config.toml
num_hidden_layers = 11
hidden_size = 512
num_attention_heads = 4
num_key_value_heads = 4
head_dim = 128
intermediate_size = 1024
vocab_size = 8192
hidden_act = "swiglu"
norm = "rmsnorm"
norm_place = "pre"
norm_eps = 1e-05
positions = "rope"
rope_theta = 10000.0
rope_fraction = 1.0
qk_norm = false
attn_scale = 0.0884
bias = "none"
tie_word_embeddings = false
parallel_block = false
init = "uniform"
init_std_qkv = 0.0291
init_std_o = 0.0062
init_std_up = 0.0291
init_std_down = 0.00439
optimizer = "adamw"
learning_rate = 0.000651
beta1 = 0.9
beta2 = 0.95
weight_decay = 0.062
lr_head = 0.00661
max_grad_norm = 1.0
warmup_steps = 417
schedule = "wsd"
decay_fraction = 1.0
decay_shape = "linear"
final_lr_fraction = 0.0
batch_tokens = 65536
max_seq_len = 512
doc_mask = false
train_tokens = 900600000
max_steps = 13743
dataset = "wikipedia_en"
MLP neurons of a small language model. Each row is named by its layer, matrix (down: output weights) and neuron, and shows model dimensions 341-468. Each number is 128 + 32 x the weight over its row's rms, rounded and kept within 0 to 255. Numbers have three digits each. A neuron's up and down rows have the sign that makes its largest values positive.
A block is one neuron, or neurons of one layer that tend to fire together. After each block is what it responds to, as a language model described it from the Wikipedia text at the highest values.

L6.down689:156147135066069144076063129079166127176152183119134149141163138112085100114117160113113139090191101177139133156108136152100106119131135164114127142112086123205110108157140123116111182123068121134108158172070159115124179065097082099173112146110076100157153099120172180146111076107138156098106111119184086123181085177158142167075069102131141061148125181134145149156143084135106111148082
L6.down786:111125144087117069148085119121130096149109113176132119134139225117109173116136114086170101092125135114131124131120066083138149116161114151161121214087125154140120155061116225126106094165101146152119142113116159110141136164123107122143164090092152135146124012121143177096149131099149165147177147088133136120146151096183142132088131125077102100130108176150140146075174131111120135092176
L6.down864:128125103120142116110130122163078135116151146110079109156098169113105089168104147072130097142101085115103126141179174127079131083155159105056114116161153110098105065132117174111058177086099065131158137107166098114178168131071098089059104086199090144056099171126115163162055145072140122085149140156138153115101159111131126105123112111118157152130161100115132153136121140129056091124098
L6.down1016:148059070098116117101120125151103106197133093146130136114144191152188154176120138151172179140139126122143149174146075117151166106119106149101152145235085158152072163146052160118183127081125092147152098115170105091063121096129086105133165129128157119149132124126098125124117134077113149152128119189112142177134188116088083137082172074123188120065130107128128212112195103166171139151099
Description: Reported-speech introducers. Colons, opening quotes and reporting verbs right after a speaker writes or says, before a quotation or clause, e.g. wrote:, said, ", claimed, felt.

L5.down133:127115114143101107122139174113168113145151144115138107161064136122104111114133115121114065133103144173170161086087103136079094173134128164153108099126076086111136136154104090109137137173121114090089140199133090101079061132197098105144092139167149098118145150130151077128123119104093116113145106133224141091106112136064110130147125176098096101172116159150123069159107106108167083069093
Description: Final digits of counts. The last digit of comma-grouped numbers such as vote totals and populations, often in table cells (138,474; 9,968), plus occasional word-final pieces (turnpike, fluent).

L6.down138:190162141168075072120126159107160124161166094128139170136091161090163163132064083104080125148159120140118080095130134105086158104107127146168163086116153113171148129144095103119111120128157139088151127091155098099107129129093103055180115045152090148098117159137123154112139141119131060155104127151108111071151179109116180177158120174204107111025110145120107109104165130093108148113114
L6.down576:114135163059146167160130135127188077154137099142135143147122101099109118107100074111088126156096202128142163138146160120157139086143126167139115140081105112108074139098111164114099161105166196177139155106092146122217107142129181131062145140113143088135158089090074133124102120130148188089164115141174132130137074105118077114102109117085173117154088113138095123111146111148094179117117
L6.down837:056147141068091112150115103138104138119125163110121094055119142117102126097078072101114201084147127141094085104071203159141128174183152121089154088125110140114139156115158124155163174113165155155125123132123144094179093153072091100183174073140153109084127080155102130174148125102092147133174081101111052122160070137098140128147091128192149177152136109159171133068085146170117061119157
L6.down1011:108165144179105133138113153072164139102126191130069145082121105058141126103068128107153096113116126173051061119113142118136120133128145173113102167144141145145122135156125148178118094167131161154166175140152130199119076152182126108207103139176093151096154044155126092143155092117135125089139072129117127123128153185121115142191070099149062076115094143110168099116120055165130154116150
Description: Decimal fraction digits. Digits right after a decimal point in statistics, tables and measurements, such as 1.9 billion, 91.7, 2.16 km; also weak scattered word pieces.

L3.down180:154143188129075123125175100164107146064145098128170104247081101105169130086083153150190175097129207072106147181147172151096151132124200133119126150095096127187105137162095112111053145132087103130160104118124138161114123125114122050160151175183098120128139135123086089158109197091120101094138164134127095133135147117196165097145135122166114143165162140140126056098094144130111162122142
L3.down468:147157110174116117114147079151139156114171160173152143056079122088111104122089098090135175153116138099140118091076162127139148129135127106158123234048097067094160167112149160097138073129104166105114148164063129125138118145126120175167124119160110145131171130111144126112134135122092096145141097158111132076180181122139115093101117107115082180113165103180141094112197166181184095183112
L3.down650:129087145141121157179121073142099111098167142163131142144029140040136103119048128113173077115171114097145131164112181082144164090091110179122144179098074125125111148168104147133170131142143149056118167103149168098138117131093178128170184105132064100141109137172071103131165119136113080098100143133100112164129152028159136201121141082137119124176128123170154070145155093140053167139126
L3.down708:163070185046119122139131153123100190177145099132041110093084097161144069110094062111158151158154112147143124150124131167115107126192150219134083165090144113124124110183156133092114131170197144135134143117153137120141150145081123132214125136106080115141156119094145056080100071151100106167104122097090067128090034166165116139139141118160112161176126137104168133080126141103097131153097
Description: Punctuation after numbers. Apostrophes, en dashes and table pipes right after a number, as in goal-minute marks (17'), scores and year ranges (18–24, 1817–1860), and stat cells (14 |).

L6.down53:140182113126143169150124135224117060113138146136147070106130104111107156111165139208068096106134160162123113100127104145114078127142190139118040137158091139095118130160119138128127122225119171148133148100125136182099116130073167176077163108152138157161138062142181112118116122121116135111115067081128132131149103191164124110081133163152168150096152123126126092182139163137160109123112
L6.down78:170168146137163130147138103093200100118136109164119177162172167101019113128148164103060122122161191144158077108110044153171147079115163161102125185106081112124124075135108127178049132113131149148091126176084120163119099117108161153138132139159125098082161076129150096167129088125170076147095133128079102146145124148174129145048110133060152137138057109073093103120136105125183169119141
L6.down455:084126143172127107075135153149101117147124143115113151165109120067149145096086142100126164088140116157094116111138145136161186111176115104129131161134123145139102073089089119177161179130135132143115108091083146123141104151104091087173181056170150128155114053106140161148099121109189106107187118130142110127134160145131135103101147124180156120099100173098184179121193163087194140145155
L6.down854:148170134166117139132179109102130123165135090135107160134133116137152159070158110085090220159087113141140134112128161157081106113131113130153107164097147146123136146082107176133100112159139089122121133117119141100140158156120109144059153123144220121150109009112158071128131172151121126064100120128108144100183157134177116157057101164086160130096101093103164104144155120159140141128170
Description: Score and time separators. Punctuation splitting numbers in sports-result tables and infobox stats (dash in 25–13, colon in 31:25, decimal point in 30.79), plus cell bars, "(" and "place"; weakly, mid-word pieces of rare names.

L3.down42:109125074084092157100118087130099106143149166180160134131119125147119107082174140162129069122177138134103145086146106063147127114127071113092155091114100127149102137118106092143204096124111150095141168059087102123047143099170129124101109112092154120161095150090089074090163141135151128124153124174103103120158160195163142133169162165084186141109061179142212136107162132159131158137118
L3.down173:097161146099136159141151125147119217162160115094127078150178081118120149149155180159102111174154095075102146111092098129168078101118154093144109133113111121102088074149128115167104105160153184117124174157153099185206127128097131106153186122139102092123119106155141097113188129146207109107045174155125113172137173192131083131119085087160126151133103075122129139150194139157186131122119
L3.down856:139122135045137177113108164103158164119107131183110152120122104056123155173131140117122073084096161142155124117122050092134131132160105103147155052180173134084178167128131124103133153105071160160079142167057111091085121081138166089144135168074141115140152144170122093123199088118125162138131128155073154089118156143110133131185160119149116047124145156112111129150121096111152156142135
L3.down905:131145132114113097155102171109122142078178164193126101165145101189094119074191113138176101120172092085122170118130097058107177196145144166097149155158164110162116076152129166158145141115089138160109131139126113139101060181121108088092085160144128142154188154126124134074119138135139163089118112147096138104165183125156134118161116166088160089164109130135115110090128173186201113083142
Description: Final digit of numbers. Last digit of a multi-digit number, usually in table cells or statistics, e.g. 2,24|1, 3000m, 165|1, W 110–10|5.

L3.down220:124169151117196120082099090129129101158139128144154132127121133131135111161081080105111164144094157088157117105146118209114138085102109044184090187148081184039093143177162122178123186137115161093173093121154084123087146173156109188084121127077148185138168063163127145161076141185081156137076162125092116220104091076091172166065155126115138099132115163138155191104158115135057077137124
L3.down358:100116091149157178088158142157093135085145169173073116224077143133132159068084131116173131114127127101172184150164078170123069148080152176088193145142054123138146120173112147167173145180142157120144130127088123123128159182177130090128088169180156180140134136136176116085145145159160148066138157140102142133121158082182153099083097123125158141129084117081120103097157129127111120183157
L3.down360:127097157174112159149139134051094148134121144121089040130077139160137178128117130110156119103127121110140147123124135118094126138153070089109113162152091109146125097099128083141172144105146071090124161141155143143125154161122141087133176110164059179142158177164171069119120093075141089158165155148160143175133119162182111057126100064104130108124074136180172175152182171140127099080134
L3.down484:086124098184165156139133176110082159107146161080115149184141135149091194106128099163165141084191077131139136165159163127112105135097096171114111096160106157157109065179134139097108114083083159151185162143116105174158117145160138111132096106201115133121141138134078114144140139195152108124172162113085131143111122107113156131111105159127139124097130030140159134104088115090106124168095
Description: Stats-table cell separators. Pipe separators and zero cells in Wikipedia stats tables such as football apps/goals, league standings and election votes; weakly, mid-word pieces of rare names (Se-y-chellois).

L6.down9:098125139200107064158083133079156137139184164152078163188105141107170145106054148087133152105118151093112120120137143098088093137135133126151100099112088051117107121111152202102122118134116121135181141110146071132089063138103102084153134124192125177158118206121146148107093164113090079153160134150093101101177195120104159122154084148128118155105082164124178138126126104114116162122089
L6.down400:178127135147117153134098110168100165169111145143131152053168180130133187117089127109090131097195181113166139123096129150137162114104116115163144121170145126167097146162183148133170169078144155127186205074133145119088092136084167104104144169142117101152141088112199104130106124115128120057104163147160115168159094148127076183200136143122156210117123092132134121130126155137137124126132
L6.down646:151141128140128141144116138085119110081136107130120133101180121135112136133096102131071121129142146156074106080145153053119091144086051111088135104156180072134144107143171151173176135124106153090132144146120097110167124136158139069089172055128134114067170120136148152136110123118153136148128121124128132142191072122161142126142158127113160121125135142084110047154121054107132103070125
L6.down971:109177158137062046138130152121089173106135139159127176143149098086111170120200153118114109145144159134142142139131119138105186104152113218149139144128071069106112174086142149167112119183115118189079131111144147125123112132079121116152036099104187103080106107114156149055111093168133132165172106114075134114114153121156222103114150142119153167143101215130158046086091135169168100099169
Description: End of large numbers. Table bar separators or final digits right after a large comma-grouped number, e.g. vote totals such as 2,948,643 | or 5,429,524; weaker on closing = of page titles and mid-word pieces like in-iti-ative.

L6.down56:109104081159083186123109137171154127082122133175190127089114107093067136067052048118189149156103122179101147169080152178078099162082218145182172105136129092121124137093150161121157069156132086100103159113197143151152153117118169126159130082119115104135134106125153154084127112130101122189105107120106081143063129074080182146230134163103085075081125139169128098141123127138103138079145
L6.down236:098191090121107075116164120128109084161162139073172077051168087086103129113188147187139131153095147078145131128137162086129151110150140128152140118113150137171148139104146152153130172093113149116144137134129106091177093171126194110150168147081091120111112133109067168116121199132133112107151137104113115158151118125093129128137128127177086179073112121151148198038136189116115122110151
L6.down253:132097111073143129115150142107121122172145105131136137109133110122104155133084157092119138166150117079139102159134133117124178147137110111188098057141123115120153141138132111101190107114133150181109143091117140099154121120149060126049093114174148157151137111157075130119160146078146063183137221155079163086182123117140103189172153116100074096152110137102140128175119075098094208098091
L6.down787:140179184092134114147076163144148109120079185123130112087107142118098175146155118118090084120127133142130110173117108108094144133140120136103108136092170122088158178142131166085126097099036165131095160132111111087110140102181097136178150104119151109172130078143165139117193120137091118103122129131132048085101154160113119140122110063132137128098144114161121088113150110129167028132113
Description: Mid-word continuation pieces. Inner pieces of longer words whose completion is predictable, e.g. "idi" in subsidiary, "visit" in visiting, "la" in acclaim, "abi" in capabilities.

L6.down48:119179121128094121073169077163081157110126145132070193143123105109154120125143114137124155112075108079108100103133153101133110174106100114148104116148115180140071084077123140124146085103115113110187163099159106097176165127201115094151081129119151104150127071133096125175163108141103048156084167150112107139119102179128136137049150132087105114219137136147139159110121082150133074132125
L6.down545:110140121147091066155177171128131152121120127094157121116117076101211148138111154185132138160164111145166108126098133130126144125177081139178134153120158176171111131105115167156126119087123094081154211121183103135153158077134153188112167111079072105086164159162180121115046124076127120116174112172109138151127105120167086173111142078141122122108105154129044179158161142128066115212171
L6.down758:090106143150158086138157104138159119118118181078107141151164105113198154143150161120091145151177195126110168108155146133132141106096215153163169125146101124114122103160094082125067094174143134143184114149159153105189118183067116152051130138136142136143119184143150137130114077139138169154099109114093191148113094129154153083105160100164126130107077172128152134073160095082188104135101
L6.down853:109115162171142055151084098115128154155075101121121105171153084135122143105106148138121130086198127168121132141173081156127160121143157143190115088050090105123143073145130122097109122158156116186110108121103165110172118180135170055090125131194090154177112056124169131174118095118143097114122111123121172137126095132144062128162156138098131159187119167125062079116183092096183025150074
Description: Non-English name fragments. Function words and word pieces inside French, Portuguese, Italian and German names and titles, such as de, do, di, est.

L6.down300:118169136096123171157133115145094099120086122089108123128101095111157128174153077104155095177096181153189100084157087156070115141084119128106184078102127174113123141170101101166150121194109101145138128102112140137135106143115129141154136088152134096172099108112183096099089157190129092125145109152104135095146099065167154176119108173177185077125079159200130107120136140067094115171138
L6.down523:112103109125159188126171097064125177179141100133107085199055133088147132120141098116135139126118172119145097092104165136130130112150152173118090162133105132125091104139122129220157074107121116078165121180079182146138071157131092121189187122178093142132110158168140193141113106081126108087139147120079160110153147144112113161137065052108068141127116153166115108154094090115107156075117
L6.down527:137162136084177166083114135129144089129111083124101078106099131192127188126116149105092148171123107165107082126202138109149214139100132093108167050090094170197150135147093081160155119144131100091139145116113158124155112093125149149133195157115079120130113123156158121069113118070133135144149185102185105075046138076133156160162166153143173106137141052129105126164146161131150088132169
L6.down765:128100161167106118114126161187126126105126123160149075183111179142220165079158098135152148123109174127155144155192124138130095132163108160109128125085105106071102122084125134148077123135120080068116156111079120143128135082154131096145121171095110109102159139098141123119147096179175191098130146103146170113189134142140086108157111132079139134128108147056163163107180114092111122142078
Description: Inside proper names. Pieces partway through multi-part proper names, mostly surname starts or initials after a first name, as in Jean No(uvel), Hernán-de-z, Joachim B.

L5.down920:157152096135151067040095096123105082131085152101141130096140132146130125157124139102110143132191111168154169164158097065090169163104191152099191149150088107107102092129098141187113124104140139130208122098165154130113137163140048107179154133185140187102072109110105126105090138109185115118148025154138137118169107070188131098090111154127175151084125109139080088121067154102106125086167
Description: Quote-introducing complementizers. Words ending a clause that introduces reported speech or opinion, mostly that, colon, or said after wrote, commenting, noting, often in film reviews.

L5.down100:174124163138087147125132197115089111123124095185074157080072118136122134115117110149129070091137136104087106216110192142140185121100077146149145167072095157143142158090179085134129151074113122153139137183120127096077167178158098151069132159107122104145110143100115139138127171135074178145100102152102093151114047101164138096133122086070153216102111102121120168087118129083076116147014
Description: Final digits of numbers. Fires on the digits after a decimal point or thousands comma in tables and statistics, such as 110.0, 71.8, 43,000, 5,770.

L3.down129:151027081111122247058149188117155105165181130166116095143084087098096190122127138100151118135148148132110112122152092103198112119123151140143105135155145121131139129122102124090109111121137158168135143189123083157108109112097121140117162127095144152151150167087150106133188113148122155178119131130154082126109096100169165156108112129118097127185104146126176183143108114081206169114088
L3.down237:159175131122090145152039098116184158172129110168160202088108108108108135124121150106084084148106111106096125110170057108169171102138184102122120127162155038163110092081146109147087168105096131125062139106096132145135124080102095133116172124120122155121124043147185129129143185125100129136144115100121084120129132149159136153118175207107121114076142162136065173120171099109077078133056
L3.down278:144156108126098113118110099181115147131165176098080182147107104092158151139112124107145109194148059145099175081114145156222141174204158133069116153163133097051141186101123156098105207138098176080117135117050122132100086079172080112158131086039158144117133136154167222144128142104165136137131140184135116116089147054117154171175188123123127098099173149097105177106093106093109132152089
L3.down300:126162094128197167132158146158140177118130154149107099095136093055092138118145146138110116147137100131101150075124169162150153101091165105124109171147093142128086149163120117217144096085173129161129167118107074148117129089104121132122107117095181099088137167132158150101158122170103120170170163202166129103046102085118122146109180099119146122176064129067153090116121137127140104143097
Description: Word-second-piece fragments. Middle subword piece right after a capitalized first letter, often a name starting a paragraph or heading, e.g. B-uk-owski, P-ost, D-anie-l.

L3.down515:149115150182113126165124143160112153183117163134136161142168142176101149112107121100136135117083165150152114176167161177150099144083152154105170185103145135128109100177036144137135160180126055121195102142069099120142195108169085158154141146139171093102122169128170129120023108125119166111137195137074147152102122136179149187120096081132151154133117121140143211102134087161186104094110
L3.down581:144145113182159138207118110097124135184130094071180128131151089106080085165176113123077119056159099158125167118141185125162141095158124167144147104144141089135153111138145128134081128192115137130085144187180146156121068123096171147150175099129154177159118255078195128152108139081111161153082115074184118127169094134138095094200120166131115113145090154130131111108153204086086092157127
L3.down896:171129162072089129145120146178158159139134148122153109084095172145136146190118104061139175098129169093102111118104141160123132044142201124103130202115157158050151111133165099142091073133107115053148085159114112071151055147128168074190160172072103192168154219043158128152135113084141094117120119112141175107122185106155125134229096127160104115122163136185153122132137154161150102098189
L3.down932:194141157122178113154072165090111111114089154107097107106146114138137164169117108108115103117145071090130158122106181153136163147114166147129118137085172167138109105179136157131173167043093126177129154144093102096149202188149105100145105123141130152078125128149056108116154026109093072167124097097076163156118124143147143105152091160151146096065203084131096168095166091143153123071113
Description: Word start after punctuation. First sub-word fragment of a word right after an opening quote, parenthesis, hyphen or slash, e.g. "ho(rny)", "ba(d guys)", (th)ough; also mid-word pieces like guns-ho-t.

L5.down478:152133126139141129143126162104147162146147155072106150129091143109084177164106102132134182095186075142139202142135099065143174131113168137141127148103131124142138110091123084076096123126094149169160157078100135102147183185127117152139132116107142157103145214107096097155119102105141100123084116141096102112105079124192137163212123114152065157099203132147172084091148135114104133067133
Description: Late items in sequences. Separators, conjunctions and closing values near the end of a list or range, like the comma before 18th, 2008, 2009 and the end year 1998.

L6.down75:129133077147069127116192133084143170176129097122140191153085153149198157092122108135180125137140166115125143137111159135109107083168086055101111114120152129126103127151121137075162140113122102162155136197097124132145048119093109106138066121087152159126073219155119167138109124167105112143114104101131138118143091115108127146110104101116184151169087162128083185088126099168182095145111
L6.down128:153149157157107151146163130038107139116141123113184185173179090097148138106136134132189118182167157119116149178128120134133114156090117125136182089109143128153122134187154105140107123150194107067143131126134105142126125132070124185070135115127093119159127140145131154114122100103105134179144142171120181123136155094160145104045174171177149164100135070119153116107156123200156146102172
L6.down537:109115139083111119124101158153168154114168105170160137133159137100078131144160148152135103132169113144206073106145105066087156114091075147108077102124113063104164108154096139142123134149151090173161140112138115116114182126134117144111118076115146183101139132099136106120103132078150110119153144141137106098173136119124132141174058078151101131104113139147188094069106068100109061192142
L6.down557:191119201114132129131156082175137111120121089137127127140164059102087169108136091145130124131207176127212102222099146122099136128108110107117077076184149095120128092128102209136098135164124128145143115089110115128141185160150115078183164181102180138123144152104136144100118080139130158130137144116171107124158096126167115134121073098080117219130162075138155174086090132134120052110122
Description: Infobox and table field labels. Field names and header cells in infoboxes, stat lists and wiki tables, just before a colon or pipe value, e.g. "Summer (DST)", Elevation, Stats.

L3.down20:119119145120161127099135125120101122152130179180144093162103157145118115108097144124202184162131144117123106099125058105110117099084094145188117123088116106153184109138097106167139135082085120135174133069133148159112162121123072124069135161187101121154139239099076104165142114139114169119120145141047119150137077138109099119160121110166045167077159087138128113128088083098200133183141
L3.down22:085163124131140115156116117061130107109113104131172106115133113127147102084181127153167125136071124185115106159081084084092160159175133116121099066111122118095120128079189134109135120196161101183125123108133132114165064090085127100077085089113092133110075050055200203137106190149137136147153093140114119119181150152132136157167081156117119178122161165088091093142162194119115240122145
L3.down694:066120183166121151123146108148139139105119193129128141095116149201103081071150147137169169072155147132079108103128133156158109115120088081115161118148150142149096157194107096161140118104121111137125131135095112165065186111084211119055189169100142149133199226097143127109076195142090133134153177153103087142192217183133159138165155145144078099172158138146168100147106193112091164120108
L3.down865:087117130160169094149125085177119143126163122104127145137108171187148210105139112118134179180151063135164107188157182170067151150072136081131147128151137111132093100089122139082193107109087097154125100162115126151108129102107175139093076125181096164123165141152110184152113090129100106142120154144109115137132137103131196079115118105112097141148118124111129109123096127195122176158155
Description: Markdown table separator dashes. Hyphens inside table divider rows such as |---|, plus punctuation in infobox fields and references: ISBN hyphens, "(" before unit conversions, "Running time", "ID:".

L6.down626:136139121094075127152071119165123127126093080143175175130148100104152137157099071102128098107086114075127129149089112070145176173112079107135087092072116055174137110143157134089122112112120174121072090159131073140119150113136078093184116121130112138132123134145176094120115070094157100139116101113183143066195161116147186160166123169136115090152104133137094121151127069102107111129057
L6.down760:098100088112133141117177098178102114075109086154111090138160128190159112139122157135157090172132147094092186160111128187123116143148140128137161179112174130125087162119161194084121142167160168152088170148155117108111109107082146103101090181143141116132085229103145184133138171155116166079144088102142170144090115144066213100137097069137115120194118139119068127082206111133100176136093
L6.down928:168135140129138067111087117092139114139147137122133150127043138111179124086110121151111206085150139186103147147145121081145133168170160092131109147169115115149113128144156152127113156119136168115220171083131113169144141130096146118099159154186089157126087136129097110128148129099139158088170137091174141123135158110152180146192100125134144131090124125109132079074164145126179092143141
L6.down999:148100096096129077129122148125106180092125110123128094100111074133068137089077101088105118114159104085134156173107106103122161108178188113178079095112170096171042153146162166093143171077074103120133137119131124167109069156136123090133096127162160166143131152150149166072110118101176136124132112074048122092164104015133199167138111126162200155100163141124091079108175161058164111112136
Description: Mid-row table separators. Pipe or semicolon separators inside sports and election statistics tables, mostly after a number like 0 or 25; also predictable mid-word pieces (Wiki-ped-ia, Strat-oca-ster, sat-elli-te).

L3.down87:119127165158187155112111060132133112127139109144098117108135154115163165145128160100208198122101120101136139156094074168085154111153171149126139107123103169148202080130085134140109142132107143131167092129126148150152124123119135162118087142124099112186116058190118139132137096119136171087135158174144141164114161146102152178168078095085139106129128151177101173123120115188090108134067
L3.down200:096150079107146149135103112144116117141139123168154180159084084167178077098167160184124103122182114080157106154060099177062110131095104114149078118132108157137087056083152165088159170110072192116171151159147139141125164123161144026161084142136102096133125179155106060174092136209117118190104122123131113149147095158197130114181132158155111091136139175182096073115193138185088110126116
L3.down513:133079148134171139120152066182127144150149108131128149155114143166159177099163121123106212135177128098115129117085120210115100133111116114093157114053100183128159167139104106150122114188124122062182156168099151106139120153068121100113049136168130141170103000115068114106153101138146123128093151144138110161096149102162163122052112089035126153136113116131099142161188109138089168080150
L3.down609:116175145126114128129148143184124182123160110104147132135105150134194136128198164119133140142145147119138127094123077169152085102142130154174106143104166120177137092100096124164099116132064107123124048154099141145154087145112138114184090146095133134111162131118085100101123069151171095148088151124143073122100157107069107148091144145107187161117194150128107175152135125143171168142146
Description: Mid-word name pieces. Word-piece tokens inside proper names, mostly the second piece of a first name or surname in lists and tables, e.g. Os-car, J-en-kins, G-ary.

L5.down435:116124070140113120155165046152148143114177099129115134075127071157119080119131136190127088133111137138135167072110136140105074119115130141011119157143168134174154140137103102062100124116099120147153114177173084132098117146131149192091066143080138083102116140090199092107147128063112074167098105115125097174148130171154101153204117151126107081154122135097171088181130088107075194089119
Description: Biography headings and role prepositions. Words opening Wikipedia section headings (Early life, Later years, Records) and prepositions after career or movement verbs, like promoted to, graduated as, moved to.

L5.down424:154113128211119122099155103126143131141128129134079152105094168161165155124125139138172180154125115123126172092136116182146129159079086167092170160118157099100133112150048106170121080102076160120146094133160113152188110143130110090068124193131116126149131181117092135124115163114108168091107155088115113078114120124095163130168102140106163146138174148126116168091158105120129072126168
Description: Surname or name-part starts. Opening pieces of name parts after a first name or initial, mostly surnames in lists and tables, e.g. Ferr(anti), Qu(ideau), Go(old), or a hyphen/quote (Jean-Louis, Alfredo "Steve").

L5.down779:166102054140161135141112099106108122111098197088093110111164099070133113150158171136126125080228100169165161123088168099139156120089091156116111134141169121154140124136122164186163079118070145126120137090096120120144075140120170131101117140153105114204112090126173147153135169161172081174117169078104152130129166151164137161095157114113129167116166084114146146120088124085089073112063
Description: Function words after subjects or verbs. Pronoun objects and auxiliaries right after a verb or subject, often in quotes or reviews (calling it, It is, did not), plus mid-word name pieces.

L5.down620:188105173096171073148119126131145108143127089156190146131059165140093071097135193077124132130149125112120043167177139128146201084134179124120089185111156167125096101104144133138187133087070160135131112077116110158131058184152086168168106114145106157079119097090100121183116135154138146095141152100125124098142144096143075143186135097067172126160143104166157183181125187180102143090135
Description: Infobox field labels. Last token of a field name in infobox-style "- Field: value" lists and table cells, e.g. Dialling code(s), GNIS feature ID, Producer(s), Total |; also "number" in "number of".

L3.down202:125130108153117099133136079126124060111121107134109130149092114156099170124103148105151150106080148110133083112136100113139181101167150115137219088134121117119181186082146166151115141209135138119125104150100118232165122146145123115061111104094126129149094118147140115076103128137086157174112079122129130134118183115158134176101111097125175107112105157146111145134163202169127156165166
L3.down394:090133137125138127132135082141139115145172180118072134102166128149158135134152135196117111152114108105121102095136153099187201082173122075158138188107097113094150139113158109147101132199135147092163117109136160138164091136134167130135067133102204125106055000179166132131143136108174123132109074088193069063110104131090117133022157168120103133137101129105090112108163097167164139162172
L3.down488:101119121186101064078128069073079085169110098168155147108073129121110107084083134130135057133101211140102113094148082131150135061120154089140130131093102121132155163166144115144060181070167078073192070117101137106151151152153160149069073113157108125095108152101101165054139159131126134160124148125112123126074152134084169177106134133119113158174050116088121119116156157169159136123140
L3.down838:137152156166136118094110120152147075177050146123119136157121135132167108055103157142072155160115178106114094168116243121147179137186141137146142129114093138131058175168166116121103121132166116119119082138099157207098077114159110099141134111180138119100147193102195111151165145073104101113142098147172123161178164124126172167102137141110110151223105166148099160095157144149145115110132
Description: Punctuation introducing specifics. Colons and similar links (semicolon, dash, "as" after "such") that end a clause and introduce the items it announces, e.g. "two bands:", "such as".

L3.down37:140077137171084095144072077068107091098121197179105156129117112099120102144086112144152075112125147106123145120169152076122183088064129146135171083152099160125192135122080180165187095155081101137158149095158074087098129160172122124141162153181156137146120104132130134143137144109117100134139156106075104145080114110155153107126175234128078079113131108141117140171183116131143168158145
L3.down356:127111090069144076151196108161168090142168102110135120099115135050147094181153099124193100147096124137164167079096159178141125132156135129112112240090145172117190145077138126152168063187131143137083129109106163067156116147080143202139120093111120168147154024107142175084143167109120115163172097064171093121122154085107130147132094143083123142074169187121127146146160118116143155113153
L3.down645:110086102125113092147131117130123142113112125133093112171114102081133129135112191123166051133152107137122110160090126029154193103114090131113135177054068111156157086186176117144175147086146153113144091151121146150136094178152111207175204086116132187154130102135140117120158134112120111140100114106130130173174135112172165119070082160197124094165113170080110155155126050164142107180182
L3.down981:098142112083056074148115098151123149107150153095154135138058168144126147077175148107127109049117147133107096130165075147096122106190116134125131139126182141128131077114154080155086163126105086112183096105098161150110122162106106127118047188139099149151161171110161074098115110164147122142123126116121100141114156068134148200134157125125127165146105128106160131085077045084159157169167
Description: Mid-number and mid-word pieces. Word-internal pieces, mostly digit groups right after a comma or decimal point in stats tables (7,388, 4.30%, .286), also name pieces (Antti, Bigaa).

L6.down178:118114176126102193121186096158172163138114150149162103131172107128137176134118131128130176129142123111124137154113109088148103131045175089137196152111099102107139089121168111125122125109169133075132124118116082160137129169190111199157077137138118079165087177119153172101120103133149078125164162159099161074123156116175122145128189116161094191075132097167152128118138143118098089132167
L6.down202:162166130096138137192084103087134103131153124110089102134155099124088083134157122105198147093118084139118174192135102115096121096137142137143124155160111092161126146177159189126118096179182146111129167056136130119165146071119158053148085137128083128146092175134162197128071107131168128139137154154141150120121112150134110121187126123063147152188113140117104117108102139061131126087130
L6.down225:164133118126093134140119103112112126102141171126090151107157109084168120183055130132121157098161191119115131118105046163169166104084102108155075098179138101153123193127174168148216122128158144094153103110095150144118122114112152155184175086155167131114093054142138098157148172135104129189163091149160115150139103183129144127138110162177124090163110148105165134158152148128119166120131
L6.down933:137093142104138100152125181117104100117199065123079098113151110073134143121140154157061145177161123084167175152114101104161099103124115114127124146126165094137153162115089111146173111164131056112155128149117127096207102083159181091112140173076106070145097225175122167153145127126131103199184118166134136126122181095163174129127126139120124113157146128082160146119150050134127201074101
Description: Describing and attributing works. Possessive 's after album, song, game or episode, plus "as"/"calling" in descriptions and reviews, and mid-word pieces of words like renders, description, attributing.

L3.down4:190125125129135068115100122124088148107154173119097172106129084184134132163158130162147015094113154140134106136141130109134121149112077161178120102135160136154066128155130095109106147157159123121121057071089122160160140177181141117133111127146099123180104099120141112116124115095046135162115105105088108072120069120114155093104153145142173123159096143148074131100153203078105101195114
L3.down57:152103095156105088160084121139181126178060102143144123170088096135142101153122121140164187130020108133065079124140146126132119125122114137144122116170136115123160166084156119179131087124102102063143148085095099073164151140154107111134142056174114121084132195163145162157114128118137044116167128137153176104092138098125107192146184078094120085154156149148143086151092161148142124116113
L3.down318:112149131187144077102164169102138080125099147139108106120115125144079168125104132145099117099135092118130093126158146118170129159089127136042161056147154096100182129140139165095095103141170139127139077165193095097107136103170126167125172046133153161172131077090134120130092130181078133122180135099117090124071141116116187103092166081136121159080150098141167080089139192131152136109158
L3.down887:160177143136070114125196134113084087039122088120106134112075164082119196109146115105159103151165153119130111142193144153135194107123167070136122115167087124155117150146157123150084152093166129151168131101087133148138110135133166144127144113100131151108114094114126139131166159144110120178131090160138133167049156163101146055104090118162105131121102145178109094063169137119095095141072
Description: Mid-name fragments. Abbreviation periods and word-piece fragments inside proper names, such as Maj., Hon., Dr., U.S., Norfo-l-k, Pe-e Wee.